From a checkpoint of a small transformer trained on Wikipedia: LayerNorm before each block.
MLP neurons of a small language model. Each row is named by its layer, matrix (gate and up: input weights) and neuron, and shows model dimensions 0-191. Each number is 128 + 24 x the weight over its row's rms, rounded and kept within 0 to 255. Numbers have three digits each. A neuron's up and down rows have the sign that makes its largest values positive.
After each neuron's rows, "fires after" lists the tokens most often just before its 100 highest values on Wikipedia text that the model never trained on.

L5.gate332:155109133169097096113129118199145097093119148114142124154164128108139104100126114136097128092154134134127117074122113133132158119088128101095102098166129135166162146100154121119098144102101105090092125130146079104154132095123116146100146147113096139096123125170133135167144124106180082119156125127101145152136158130178152153130149122162133101090140143156139110141122119110113133074116146120149157103133170127110172136160117106095089134141160095169137104132120135131134107170109105108154120159123126131143135119142127126154098133162129134154148132118126169165132149170103095167
L5.up332:127137136098115102127167106138146165129122093139118112170106141157104137127133097141153130120117145108119123151102132109144057139096165153128095130082117116142127142108102125130131131105099110121156127134115125186138131109174131125179104171122123128130128133085133182140097147158143101126138149156130100123137107132129098150132096099125124139106134145113072106118130155115121095158096157146096110116109141101109104168138134109116082098132123117097121102133137138171128140092136130111167135109163151098161138147201138102159175113113157158155182127132193130120111123148175144119
fires after: "p", "P", "S", "ec", "L", "t"

L2.gate170:149146150094112114133100119132142159126145123139141111127162110139167059154132149088117133103112132101127123138141141124150165094097100148133095137137144125125172118157120164121115119113125099118141094088118137128140108161123157132079120138135137162128144131125118144138149151090125116135095106123102166130155091109101153123075131092115139106141143145090136100175147122126105109138150164116118125112146137099164126138098174146122088197136144121124125132107123117110175089149147154115133092110114137132099185078166125105168148129146113089173124110136157097151150134095127066167
L2.up170:126125119144092123130155118169163117139156146171122120135151125145193098155115112145137095120105132141142091137122145141135148096116101135138135154141145130138154162131105107134116075151133128177141140097106087165147114142114138152104100150101071090146168124086112143106139115104104112102140096146115132138193140125139193146129140124153142088120131139121144121131134138109151169118114154164113116146077120112094132081130155166121059147138132127113124113139093140102172139126088103092137117150063141129116115152168167135135105142134110107100124103122155108127142131148132091131
fires after: "P", "V", "dec", "sp", "L", "F"

L9.gate258:135137120135084106163119119124121139083151127113141142126108147102145109135085128158095126103135160153147127109140128119110130142149129082108147164138166140124105113111133139092167162149114133113130122134145097083121146142145121146110099091087126136116147098138176129146131087134142091115140128109094149152120105098129138142115142106106128140106145145169139135113135095193145139144140120152149129176116097114127177091149121147113147136158109125166159133116104138074127116124085177118148087146191110122117125141111120118103122082142155092143152101140171150154116119227121149139
L9.up258:126120110148159146121101111124148132106124123162141087146103134136124115152150154134113119170105141133134115090144155140130148101136125105109110168156107144161136128136125111140118165090114089151109076090129136160109105139106120108133115137121140067112128139124110146081128145156141098131107111122135127127147124070102126144158136145130097167135139131108136159108164125101143105081126127129103192089108097156153164080150140142166069167160131114102161107107087111135105108163101091090154112142146150160128083159174115177126112145112112122121116108156176135132150140111127164136
fires after: "inc", "c", "ac", "anc"

L3.gate626:112173125145175103119107103102105147084116125155114143113169143143164125101116180137153110153133102126111130100120091132153104119134151134112143143121140192123144158166123124120152125129120153120155092081106116145118141125103130121088098108129138131129094145133115081095075109155155149111076141120122116124132134108167109086140106123106117156121159169152138130163097115144092149147146153157135127105110135097158159156166121139161100162133160127124118110110129103149126091147156144148162161117126104154165119143169110092109123138134139128105133132131109099170090183179125092094
L3.up626:123134095104179144167153153083125143139092114081140120119120133154181112123136079082142100141122139120100136162107141143152102122104138148123131165115173111096120099150104118156141139120116128126132153169108132122132170131167136122140080124131163157123133138100156161127125146161094069104176122122112148119166065114114130141120111126101106148110164125114136137122130122139114154079087129096134115159164098150140131098100146093089131165126147135124114146136134162095172129125163172111094132102139133119110139103110137137136107146104123118160093103145107167144126191111105126125
fires after: "201", "199", "198", "200", "196", "195"

L5.gate241:136124126148148142142119162110115111082116089134172125079147125168115130090155141100103145182156120134141147142134186148147137140109097152122140128128143096148119147133148096148078141140112105092110109070123119157160152128092156134111111124107098084162100188163123142154117134109160138095137123152157145118117130108144110098138109086112123113089121142171126148140124131157110066147111128134112103115124149102121122153143104126120102124094144091103139141159147143109147146132105100117158077116113093128179104150130165105135092151142100120117153134131181155144134138169135158144
L5.up241:122160166141127143157100110117144129155131123143136133181137145142093091121100125145066122109149147121129110137156128140172161118078117097157185080097174163092161100181142155144116110144121139131115135134129151159120123141090147145136115133123078095089074108107164102106109128133105136116125130130126087128098136162100115101111130095155140123142111115128152144132139113157149116134162149127143120139093128084135114138128078110141140099133098129161164164112131125100135114133114138111143116093114099085133152093140104134133187134150136170144093129155120151164089116137082124130
fires after: "am", "ab", "–", "m", "um", "ar"

L2.gate323:161144110174127142093102112131148121137130106153173081175112129141118170095105124164116111140129161151113144149137105138161113128099149118149137152149132091101120126134123095158165123156108130153134140115121145125137120096094121144139138086117119095143124158140105069113134100117175123153108089138137104100118127144134111116143125101163148161145130162134117107151166118124175157162129061198072135135146137151179137150125133155094148147124136119141096108082144115119098160136080122114139098106109122131100116100095164149119117107125128154148088117110122136081152132140154118100
L2.up323:129133121147092159122115139158161139150097122114128182127166130141104141126106104156118087090135147102140115136104093140142102159139150131134124162117134124108181145087117154118164138122156134107175104140129124084102147087178156157176153105142115107154146143092129175163132129133152117131119101121118167105098119140099164142066126107126134162185110132117143124097121136110113150188105133093156166104153100154150153144110148133113135192134085133116121108127122140106135170128085102091137111146124149148120129098121168124140129068117112132144140114116117127110098119146120108122
fires after: "G", "B", "T", "S", "D", "g"

L7.gate207:113112143166129153148136136147079146149131123111157165149099132122135119175105133129065122141138088120135119121069115119128105158099095144093099119136160119155120112089134109101105143145121165149089115127102108140151116114137119131101132123156120128136186112093113083132120113150073106167095097126133125136103086125128133095137111126113161165121159138106137151110191103084183114097145140105145111143138127099132164121168102106155108128115127171175161150143086121117140104128135159148132147157146172108155143131089093129137131151151153116136116148087127123105100119119156133160
L7.up207:146139131170131144153103129157087121158123095132146114109142109119161097139084125096115102147142131072132132145083120160079147160170127108097118136156151154119153073077146120104156109140146113141112113122127121111111105108151091123137150121159105119087119141093162128108143106131133110177123145125144122107107157102126121112122098122114152133090181139130120181152112170177153098147127150127176139114136114119119158213142121120172149138091102142132134096126159083158125107143138155107166137139126111139163121109124078113134112098141137125116138160136147099137141123113141096130
fires after: "N", "t", "en", "T", "p"

L10.gate468:127169152126091140139166113115112101101136140102139163168088176106164190104119101160126114127110185091151112067115106146165147166082137131104128090098115139132124103128105143151126141160130119145139130136143090108129129115128127140134121138131094124086128137180123132059122185105130137171115146099130151159135107142161129070118164128115145100110125112108144113148121103141137120121108138116092154091125124101147146153122096107135106111116124153087109154127119167122110098162108168127151139082126125157123095143162144130109118150130123122115122145099183149136106097153129138125
L10.up468:129094138132151114137129145098122118125133100143168156112116156101132082125146129149096111121084126132134093167118116121150130150105115147147086153122116150081066114131165087125112161159165133125098141068111106123132134119099158105124108113148156170172147146155116126134125110117127131160124146146135141124163088117116182120142108154096154099138125115064113113153156097117109098130103163126156166128147115124082064109113142101142126123104154133147112118132075122135147148168165129133131135108133077129169133113151093147156103154105149119159106143148154137157138103155136092119
fires after: "C", "L", "l", "li", "c"

L5.gate195:135187177102111153112140153097081100090130121078111109099112111137078097157137124100091173143157126162148141123132168133121159131096138107132162119099162121098167124155131124146101128128114140118147125115142112130178094142127144129149135081111121109114108115111118132128135115123128098151129150134120152085087095102135143135135112110136141138151133102137180145157112125126118085143136129128169123114117144085129076129140073125148130116146095135120174116135138151134174096112109088121114104146111082105173104143107145140150185121103138148122143137153114165087090094118129165146
L5.up195:150122124182140158148089107140099092130112114146119146106138118157145098116154118126123124129107115123120112105149091116148110150086103137124174079127087164149084134144145122127123184167139127129119171120149108136123145087103126148135128134105136110144109154178138158122109150126134176087188152097091125148112095155095134090089126171123121155077152150164168138147129134157148138120171129123120136088135138122113137104110138091143133109140118128100157107130098144138100149134157110103119095115133121124106127142139137116198116181145100166156143116068110140097122119122113138109
fires after: "am", "ar", "h", "m", "U", "id"

L3.gate182:117153064130142079162115129131127128120109107163104125133133139146133141147125123124155116126121120143147072155127105147155154142090156099108112132152202138133139162157132135121082137144133106103068137106160147180146134130099089099101155121096142086108119195151131136151115105129127099144156145112100141119155138108149126119144143110139138107159099123101147137177135114117134137138176132163144094129141125080133158143112111140112114138119057119114103106122100118119143107145080129120116101101106134150117102124146164141156155147144090158151131107074137110142114147171135127092
L3.up182:114119133118167108156143106086141135105116102111097114112145137189120136139146149082151147169180130132157145145113130148138123153133161132107155186156147161120124128130126118151136117094073142155115073125181156104084169131127131138142123108127143138126136165124151141138085116148101134101152119118101145135082120124128143107158114096050112174144165161102132155096084124150152083085128131123084111123126141115159144123097125158121146130140112127164139101139096090143086108134124128150113110135119121115144144116151181108092130129125104143144185119123130096138109154132124120124
fires after: "201", "200", "198", "199", "202"

L3.gate24:108166141115124086143134150163128099096097129170183104140153139177116086114159105151104104125119124157159150094149126117100128078128151125123131136125142141127164140062165118112152136115095138115132134112141097124119103115102101150137120142095116184133155142145130137145102128074145101124193107123129156107145125137186149138133080117148146141089145163119111117136133156146084129104130123064109121142171090132125128104079116108144119139135102094168114113155111115151134169164121138127149123123167167102121151101140127145117105119142084114158144109123109132099129146136148147138
L3.up24:112183104110140123164136152155143178096103110166164116146146133086129148105171099187164134110122098138129146127120151122115170121095128114129102130164138124072136103071103113127128139098103102134137092090158128109140128147123131130136109137121109119139127156146117129190135103115132138106123111113154135140128116136163133153104105056141087153118132151108142077098099138141110160136143163107097108128179099197163147127104156140142149134095111118126137119105119154096156106133141177099116138158137154099151136092110117119131109110124134123137169135116149117122134159144106136158
fires after: "S", "K", "P", "V"

L6.gate220:140109095116148151134110135112071171094122123143163120142102148165141132103134085152140141134128114098128134130133087113132137140139075152141165125092102143155133173124140132108168147154132092112122116118133120132141127110157093141134121126137130118130117137154124075133125111113139127135147121141131134123131105136151187161123110151101182104107167123098143147108162098168145186131085112097119117105146124188119141111156155123140101060132114109114139107075138134136071141102112189120150123117144141144114114135111146129118149104171122115131057130135108148118148111184146114100
L6.up220:138085158147154125148100128141107137140113133125159143128108118123119128132111124132102182115161094109144131119140136102153166144154078133085143108138159118134138128148088114067116109074137093107181129098142150108136147120140106138132145088107141191126100135165105115098138096135138131101116126101169111139149135114119113110119140153112127112161115150091073116114132136142152097107122058106120103137130112138115129149114135105107163106120106103101098099128177116104128136118143120143172152141139096150147173144114123103121098151171138170123174148147138172166125127079143171117
fires after: "L", "G", "N", "E", "Be", "B"

L5.gate509:161153164164130063183130185126176112115155152102169101136109086106087163137141135144101109123106125178105161117142162128130128113121143095122148115130139127151125124112133146150128121104126118122074143124139142067152089147131146152136126107110134101162159116115159138119093155119136146094184140119112119116137118131136106142136099123135097092128185120113135123151120103126148132089155140105140112176169154137106136126137086127088134132158145118098157141128144145131102148178109087146150155172141124075159126153135143107097136125090099130131137123076116131122159133138106116123
L5.up509:135093064137101158141116110149112134134156133117070155127131121156105123141127118164150140109119135066145082148083162125162111127141123141129130130122074101088135109136089160113154120135156070120151152122185108143118156135152141126118112120135150112101119119124149080116152161160135112087154113103119103161142160116084137116099126125109139096156086151107126118102117167141133154126183107115137131143104151178143115114152148112120118086142087143160133139112138113108139095125133110136176145085114109139147137142130137112086165115154178146131121117129125132162144076129154131150
fires after: "s", "g", "c", "m", "b"

L7.gate555:130124129105096085128170146140140123090125140139116105108106138102128109155080143124098109128122146082145143118111104125173183103078149127151171093136126177158150119096129142130088153116141131093092134132152147131115144119167128125128125131102155134143173126137165122109144162107124103162143131117119110082124122131120113120155098123125142121155116105159174137154133093149149137080071152135135137118103085112139161129127104094170083136177131123137136154148100126132156122173103104128159131180100158093079100165129110145149128144129133098101095107153129099145144121151090153134
L7.up555:129119152157124129161140114174129097131118066156154108134165135164125128114156068138101077132132121124114104118095140129164157161089148177080109157166165100101117150114155065115110091115113143122105119130136104137140133094129151127181154109120142144109144138115140090171128131116093141150120148147136125124152112125111128145124087142115087148089142141107123113132138149120105136140110136105135117155128096112104118117137106129114136146110075134119092165135127109149110139138114103145143173145132132107101115159120128116121153168080132126129123164176109119106125147176202139177
fires after: "C", "c", "T"

L3.gate636:139119125166119105118146134146102122106134173123132128169091096145103144192112133192132161133076128145121129098117113144104103109132121139143102072146151161117118195136111144127157135145150124076157103153151136122151133141144132120118160142144128102101149130113125154138100162136128104115115114119106164147118110117142133105090133165138131132131133105091154117157161119113122086118142148075131102067132156118084103083124088135146142123142120166154131147085084155104116102083141123113156138100137169078133092135145162101111132120160157144141147139159135155106104143116137115140
L3.up636:125126116143131133131173120115053110112154136113104132124086119192138187147098128156137136113120132110122128144142143148108071120079106136176133092134121141087148141129118158132148169135158109130112115131143154117114138159115133128118169112086179143090172134118105149155129163142106106105161124113113164142133094112098087144145148166152139092117138119123176152131151109113151111103182143101126054095119129153098135105132073096140125089144119130180116147094080132113109131123091139108166099107130114123135131135129139138128134140153135143137131124166138142129139129126153122128
fires after: "the ", "N", "The ", "C", "B"

L7.gate419:135113141204072134117147159109106129159154111141119112104135154135104105101115172122113136106162108135156120093140168138152123129099094137154117098146132144145145126132170126124127133137195102152116101139095158154097144132095161130097097108164116107160173124157154147099143148087126134157123125130113136161117123094175134124131150077143155119123160122144130101166165059119124128160129142113102108153110085122115160108110130148083094140139148103142157162101131097138135134111068124104164096137116116152133117123147122112107133145115110114143147107132157124114130083122138091099
L7.up419:131124124125112141101146144175153140169083132155122138163145152145156132170087115122153150084117147141183108108146105129164117156141147173133120128162144176164117128080102134065120099105138135107105121100142099105097117111142103113137127119094101096122101112124143107149115149146108112120137137144133166094138086111166138155154118161141120106098128111099110126146161138116107188113162116081142142136127097125083133170123117087166134142114144103184143108127159131102133067146103137102142174125121134083147156117149130125134131111150091126125120157121124110154109125166135120139
fires after: "c", "C", "Mon", "il", "ic", "doc"

L2.gate9:134082152118059094115134121127139127119139163122136138148149105134092143201074123137128117100136131138107097142119125139215144075090116157115120100122137103136143181133117095154205111091103123124176146147119129100130129128118143143089108109083145125120138172133104113145107141132140102133143165116123101138108100161159129101106137135120135126114126165095188109160143104157128096128117128113153150122095157095101145134133103133116124154106122151122082098143135141130114133130141095124148138126126126102142099137151133136131178137140137142122180154131140114141134144081145112114
L2.up9:127100129089103127101127106142136139139119102129123128110117139110123124152109138110164149167132138127091134115107130150176071077102094150179109152132100100083175133188065164191153132111123100084127113136150130094112143158161119122114102130113139115120126133122135128115138119124107132123125106136126128132167136190140131180133131133100134116141105107101160107138067136153152131112142127168157120111105117126110147091122119128112133116126093145159121116140176113158130120179113115107081184140157083077140115146129121159131101153134147149119143152118107123127117128136126106083
fires after: "b", "B", "m", "in", "fl", "mat"

L3.gate392:098151138154128103107098128092171131138113124117127144093099088183131129121115109171184088101066106106132115102103106112138126128107149133168107131122139125152122060111145160147129114115159126123147101148123130106130079139143137146143181121134129131128156174099126131151091154102127131107155123128127139142153105178135130143114137116119104149102100150089145140159118107109124136164129121100102108113109154161151104118099130109125116125101155183124101113169107158127144132128165139083136153110164110111148123121105165096122135170084155124126160170121080082131127131118161127163
L3.up392:166099123126123150154139118119100149088092116116121119146110143097134170101130167146124109108154110149149109126087112117111112131160137130143152098160147134172116121114121105142135114108153122090150122108171080124121138128097151107107094148146134127128118178145107159170105116158115143115108094144159126113092171141159122162138105149156082135072112123191131097146182131148124152088143145124137125142164099136150105097141128117175130086113156158138112119151140095157126124142123207092126111144107113091109158156126123137108105132165114163156098159146111106116106103113117123131
fires after: "the ", "a ", "B", "ne ", "The ", "we"

L9.gate559:102148112083146106157153135133163096110142091095147174116164149160108133168137123121109144099195126128145140090125116119141127111094177151140115123169130119127156127126140150116163111095118102117113069116163122124143159153154113141110135132144088099150142142102168187146098142087119132145142124123142141140109109110144113142126079120155131155134132131098101169176133090096141087089133185151104155111101107117127116124150128137154121120141145102192139107104139113116144097151107119164145120131119117140111089105169124136129146132136106144126177097130163125123101096108136085117
L9.up559:168129119126136109155091078108130187167146137086128152140125099170088118094190163176146155121146116081176115127151161140117114130142139139152156116101166105146131092110098148118140120155112120169154147111096058140111122119103087125151168133084136117119130075126127116143123134105144105115106140141118121093116105133128140143112074104144145152113132130124119160032160111120129158119150133131162126117131086132133122099126142161131107123145181118168133102133102137125139163146138160126136130113113153141146158129139125118112129124160128127124146115148152132100110107132116107111
fires after: "F", "P", "f", "p", "sp", "gr"

L5.gate217:108120148122076162161171094069110126097132153167126163101123146132110137145114105178107138112153147104129171101123124112164115145094111124115177091146102143124143154100128122133111125116184096126113113145172158127121099150106118132129163128140131093107116082129123105139107142152107145164108102112132123117085110157104097154151127161128156102098166141128121152126165064127096190087100147107169115126109135131167142149144090125138122089130128129159133104148115118093101147109091156145160142134131104124131141141113139124100154117146118133136173164098134147129155130092140128153
L5.up217:110114118171157106126119178120094092134103118083117107124150137125135125129145152100110113136113133144140117112133115118078172096088115172097102137150095144154127138141148105123159185082100122072103146094097159141139143087091122093117133116123126116103150132120131169132087142126171103105156183136115153154111107103157135124155109125108122120141123135121131147163136147187124138128135143148112137118122110111122116087122151185138094160140141121130167106145092140142120090108116148118160095095168115108142128094164106103141152131119124139162125151162110107133108188159168134137
fires after: "A", "O", "M", "m", "("

L9.gate21:131147130152120076145136103078128137115132128123134137130148130107122114118152130136094134138116137147155113146128166139077118104109127118107140112140157108124152105142164163136130141155148089155168136108138179098115141142121128131104085087130182140104127134136158150146106163127156136090148121112149142160071108078137150116192101128120138119111149146121119077125140117132135189157141154136127079152113091108143161154155117087155095113150140132108115111088159097135138101174100108114154053108156106125114123096145151095126105124109106138142093121090166125139146127111145122151
L9.up21:145119114110115102137102079149145109148136137133150101142096129103147139120098110090126075116131136115117144152157139127133127143159126119113115129126103087165114117098137171105105143107100150093142150113134118137147149118167157129135161152088102190167070163113127164132127080108161140118136113124111103135164116112121119139130159117128176115137108132163146111153132179140123142111125110104156103161150120117095141143117101103110094171160183111151115162159086133146175135157081112125098143151098156153136137120114088145122155132140130117145086115139127127149133107185141066141
fires after: "c", "ol", "C", "mul", "spec", "ac"

L2.gate480:152139120127120106145131129126105138105088122103169140164105152145113150114140163118096119174099103133072135133116144099131122161088148130113112124128133132137115153113104142095147151119138124106141129136129139134140146093154118124137143106152118133152123109117108055100147104090114109145116128142148131107149106149164139080141123146088159153115109128059108125123143128095109153134195169167097130088137098173131127131166147165159146144110138147161111129097148143054152116123083094143136107113097112106185109139086143090098103117129138127133076122119157136123114122099133136114
L2.up480:138130099155153177158142167165144068127125115156116136146116157116145141151146125117130148115144129153145095147115124119128167092187129129134110109136114140087164136148137120109119090139076126151132085138107117091119161123132116163134144138150115067117159154091157131116136108181099084161102128116137101110086152145104098166107117117113137121163131130118151154116140135079157105113132125091132135167142067106144124132098122076118142123129123131085093113146130096097104151122151143122124105137146124137142165150164111111112098151141113155099172148154160160145127100154137144088
fires after: "T", "D", "L", "d", "N", "V"

L3.gate640:103091135139117106114167184136142139070107120115118129127152107114113107120123093178157150138123077137165095109145148140086103132104125103125117134117124157109151110150100123134086142122119127103100149111171175128116170147185138127143118130108161132104095158126143160132102129159136117109189140120106127113086128125144163100145095117127081072145159152117129108126112163119148142130135169169150102108163189109155156140159122093137108177127155102078138105139116106129157118180156129137109122142166162096149129140108103114102130144125129114118125131125150140129127146125136153121
L3.up640:127135092108122102107117155147112106126108097127137161146141118126053086188091144133127152124123081140138123092116107119116145130142172130164120153121123174091131122118125116125087132135105142110173173112173114145138131107116109138086091083157110118108132082126153183139099146124166121126172151132107125116110151136112153106092100116146086095135100155169162120134129101157129152134172176154123118168201148099110087139148129098171122143143130126096140137147127130144142130127140126102112108163136126131147117120139121148095142134117108113101119144181129134129127147110149148106
fires after: "r", "a", "was ", "h", "H", "re"

L10.gate508:104109126164068116145113118128134143119133115112077124113138137105127119130142066144123108134153120119151119123148159138157111119099176146074172115126135134128202124128150108141162108123134169130108102157122159112084126136157141114166131123131124116121125123122084099148111131165141115102129119117115080134129116152144111116131100158125147112106168152146155069161182137152156140189142143110132139138114132103132172140139085168153075128162110124107114138137087110127139144149117108179159110144144114123165127124118159095095128152108117137098101096144131115135103183148147098135
L10.up508:170122124104126108141156109144102144119115099135114096130067130076099125129139148147125084135126119102117101128139131124157172108137123138109155115131150116152156122063092141145130200101153177152096127131118149124099122158169156077127124130081120104169122137125092182135099111118125114141126114143123135137155115128151085142180149180158134144152127116132171137128120118122117163102093078157166116163164147116129124125125150132136148124140124126108097162107155095105118141121103133162173178124123141116125132183109140107139118111089143130134104113113152098091104123135126109120
fires after: "c", "C", "p"

L3.gate183:132152144114122137147181136098103126107142120130132160136149140127079153132099147134185119105180097117187142119143126124134115117121091119157139161153118149098107144121124090111105108143104125105122107136147138085133119153080126099108109181173153099124110130150109151128092097115125078130106148148109133146071091140139118133133134115128095117085125143132171144155169109159114120132157160115124103129102146185133141151159108143174077106132147113156082139116098119119143144123133184099135116134113070100130121119126152140091133125135124150122136146090146161153101132116142122081
L3.up183:131120105131148132142138126130121094134128080130139119150099120137134143114108092153136140134159095152151086132124161115132104133115130130068160143122112163136123163131109112115107124131138111100096091068136107152124170160107195109116150097112178142111138158126128139111144110132075153151135113141131091149077148115116100122118099132132094069155131113121124128128109143102144109100157161217165143140131153120136161132116158100193132135135141099114136145177105123101124124154117126106139081140133108141167119126133140118108143119108101119112122102175145121131132175187127136120
fires after: "m", "an", "al", "A", "il", "a"

L2.gate353:096089112149104124154162092162182134133141140106140154130161131138134138127131128162137127106088175123124112105118117130112130097105116115105113112172170109156150152101127144095137109110135134140115123100131136111152040134148142118091132112121145134091179150078132106097141138113157130128150131144130095113177107141145131093110121096154133110114129167070129150089143138102086102111153138177103140122128132139094148099129156160074130140106110139164140092168154112141122111189101109112157124099126164090126128141168108108133127140119131105127160133152144114152113159130145140157
L2.up353:120103126125100137134145102151132140136131139115144137117130161138106116151110110163124156102142146104104132096104105099142111094116112153146119128131108093133131138145119132124158085132100107117161118141124125076088082159158125148132146113104149110156166176156132130085135109133103140131120124136120106134118135164170127133127147087073102137108141091089176107124116146166112144111170124175109112159079119117136175136123120147101078119122110135146107130154118097153144193196118158127085187129152164081111127151147127142100140165123103114119139130149162097159135124157127099141
fires after: "P", "l", "p", "dec", "s"

L9.gate455:143093157118106129076143076152158182179126128107139132105111127141126105098116105152108108112120127140169145085135150105124183087146157103095106148150126130100107109107171176080136127138127110154130094129149140100142173107129151155114119064142125136120114139157114167128069101160112133134096136132114133127139101133164156129145088157153122124108122110154135129143141156144157127104131161169126164134105103128104150129156118126144129125142143106132111141104134134116138110147053118140163063157107112121189103149142112099154152135139135145135146113128150133158124124100119142111
L9.up455:140130156139131178110119084101131111093127134123173159145119183108142130113165115128117072100109154163137107134132147117156110140156119123097125103110132141124103156105144137101154142103096121136119120128110107119120103098137154127140141180096144087149090163149122146118109087182163095120122141147140146129120098132108122162154112117092125137134120158122149114110116128074096130076157105096135144139160102111122134111120121097139088155122167130141093136091191127184126120147124137170139157160163146141181164127138121118131095145138127154083090130168136129112123150162121159146
fires after: "c", "C", "l", "pl", ".", "\n"

L5.gate635:121131096115123151131165147117133147168123098168103140116128185147102113085120159143155103155132146104111143187119127122129126130138181149132121141149129117115145104125125125126119092106134131087147114118165099112150153137128169077117091086161145105126073123124107124188095131134080172116123115136123102155128134128132084136142126133148137148119082109171069095130140160114109073147110095133160110138162116165144096178115128155121196118096107127145136144122157108120119135122156122097103093118110124117113124148130074143126112128124119115113148126141152124138122138164175143119
L5.up635:132097143156126117123080121142123098133128118113162167124133150061119150133143136141096133151139169121148121148163118117121122163171110112115162085095175131121116144105143102115103127167143142137102130164140089159114134083121139187133137137140093171149108116173178103107150100155136138109135109151129171124121197127102106110140090110139134121115111126148144160131142125145151122134101107101143147136104150097137123150107078110117133100144122115129140137118139127114086118145118160138113111120132115106125132123104066131101117084125114121116087129128110129150076128184100203149
fires after: "en", "ang", "i", "on", "ton", "us"

L9.gate634:151137177126121122149187102117122141166146104095120160142156160129134124167107101166120136158111139128134156147138128129101161138092144146144133130094176114104130124146087120140082156073165126145141147150111139125103103092167111127047075141125161113092126116110127142096087121088158156128161124145112156106121099110143132124150100099140111141102154126157140105140133109148167167161135118149147117134156095136124127127120184128139126092146140117164135166135124127093093132158125146103106134127127137132137120065158121114091156139123118145069132124093121106113117111130142150158
L9.up634:135126099150155099098129154118172130106098109156151137102098156152117159147128154163108140122068156107119094131108156134119171135144137128162129121148130128107108109112156093099150097115142116105173143172134136110130168151119124045158118132152105129131141135124129162127159161162129131127135119143176158088122157161162156086113118146100098128090110105140144121191115105143092134120135103108095129126130102101100124175125118145105153127113149124147131129115172150121164105114113177124149083128120142133123086095117134128128116104116114086110102127185111117129157135098107161117
fires after: "f", "St", "F", "H", "h"

L2.gate12:121128138105135145119107105073134120103174079138157136162145116144130116137139125129092125092138152123135111155141178116191132114164086137142110111119167119127126136174184160118174117101100136133125095116098131088140120138118142127119170173099145155134149108130113140099141121146105117133129123124121155127134122094149133157107118141127142133152159159134146056161131115117125131098141111128126160109114116138185141122167114187087104156134141114130117091064137151153142124130084114168182156109141105149104108162145102112104120119147135148142095098155144160101130139105124099121
L2.up12:162124149080124140163087119126155148133166105102133153151120147106154154114136136117138115110144116121132090119116142140146145159134154139154134137166197077092119155134139137146123099126159132121116121151091132121092131168154142135108140130128119159097110149080145184134098108083111096089133098111120177144131118103115085101141122120156144093147120129149107116127185151119091127097123078121130159147113138123174140126095113164095161142121116105109109106136164122098103131089135181169162135090150150119074116113125141101114094142171129127116126110150133093129118107117114120158
fires after: "di", "can", "dec", "f", "rec", "sp"

L2.gate142:153145118133148094096169112128119125108091119181115111099138151104126166136094109115144112147099165135123106100135098116148133169099155124088083105131132132115149130108172146141137182143082136143166106170173108129163119099103128091150145110137098114147152158160097152138099129160197140127135117128124119133143129134133111120140147125101147156102098101088095088162123086130092126110115113141110072094120113172109125141111093184123148150146153138113133137118115156100116069122112104122146122125137102113142140104157126092104087152121146143129099155123164146144117136140148116148
L2.up142:121173119093146134179149162100100082132159120119091125138105131192119152145071133199149138117132106139148142142152136098124093095116079109164137158126134087104165115097101129151130132136151128144122093076129110132120147191161110108142146147113181145136137129137132120111132124143090111100152102129123139132140120154089103133106129091132129108099115122163131126127135143131143113163115158090143096110127118159134169123119131114096149133106106128146126147138100141146131161055109149139108122101126129114120147100115112159187112127146129113117145142103128087161107124179103142121
fires after: "D", "N", "C", "K", "Mc", "B"

L2.gate117:126118162116101145119091104129145162118154115107125175144136133130175133138145124158150104123114157168110130146133076126095125086119188137149130119124150137169111160090112129130141128133122130146132082158115113105112159167161126148115139148108099121135119121091167152135136139128098103136117102118133160143144137108185102106149128124089177131117127093126150147115171163098083104139124172144108147139072086146132149135168131143058141150130087122156110130079132112130144085125130159101143127097121142094066146127125127174104110145140137092112127128119145100137111138123126098159
L2.up117:154095145118166147109153117170141160124129134139121145152098157102144155127142149155124137128103185166165123151126132134123161078125163147113129147153139110142125104094113130120127151160142125121090117116121117094146137160145108126128104135113118154131097124100154111110145113136101134137133053123123122164163104116128108110165163104122153165145119102121131166141154152131112108121121185161137107126064093122127149160161135150107136131127136138140134095117102145090079057111133117122127135127079136082092108107169158146134097107121167135127111121117154131178063122154120100123
fires after: "c", "inc", "dec", "Ac", "doc"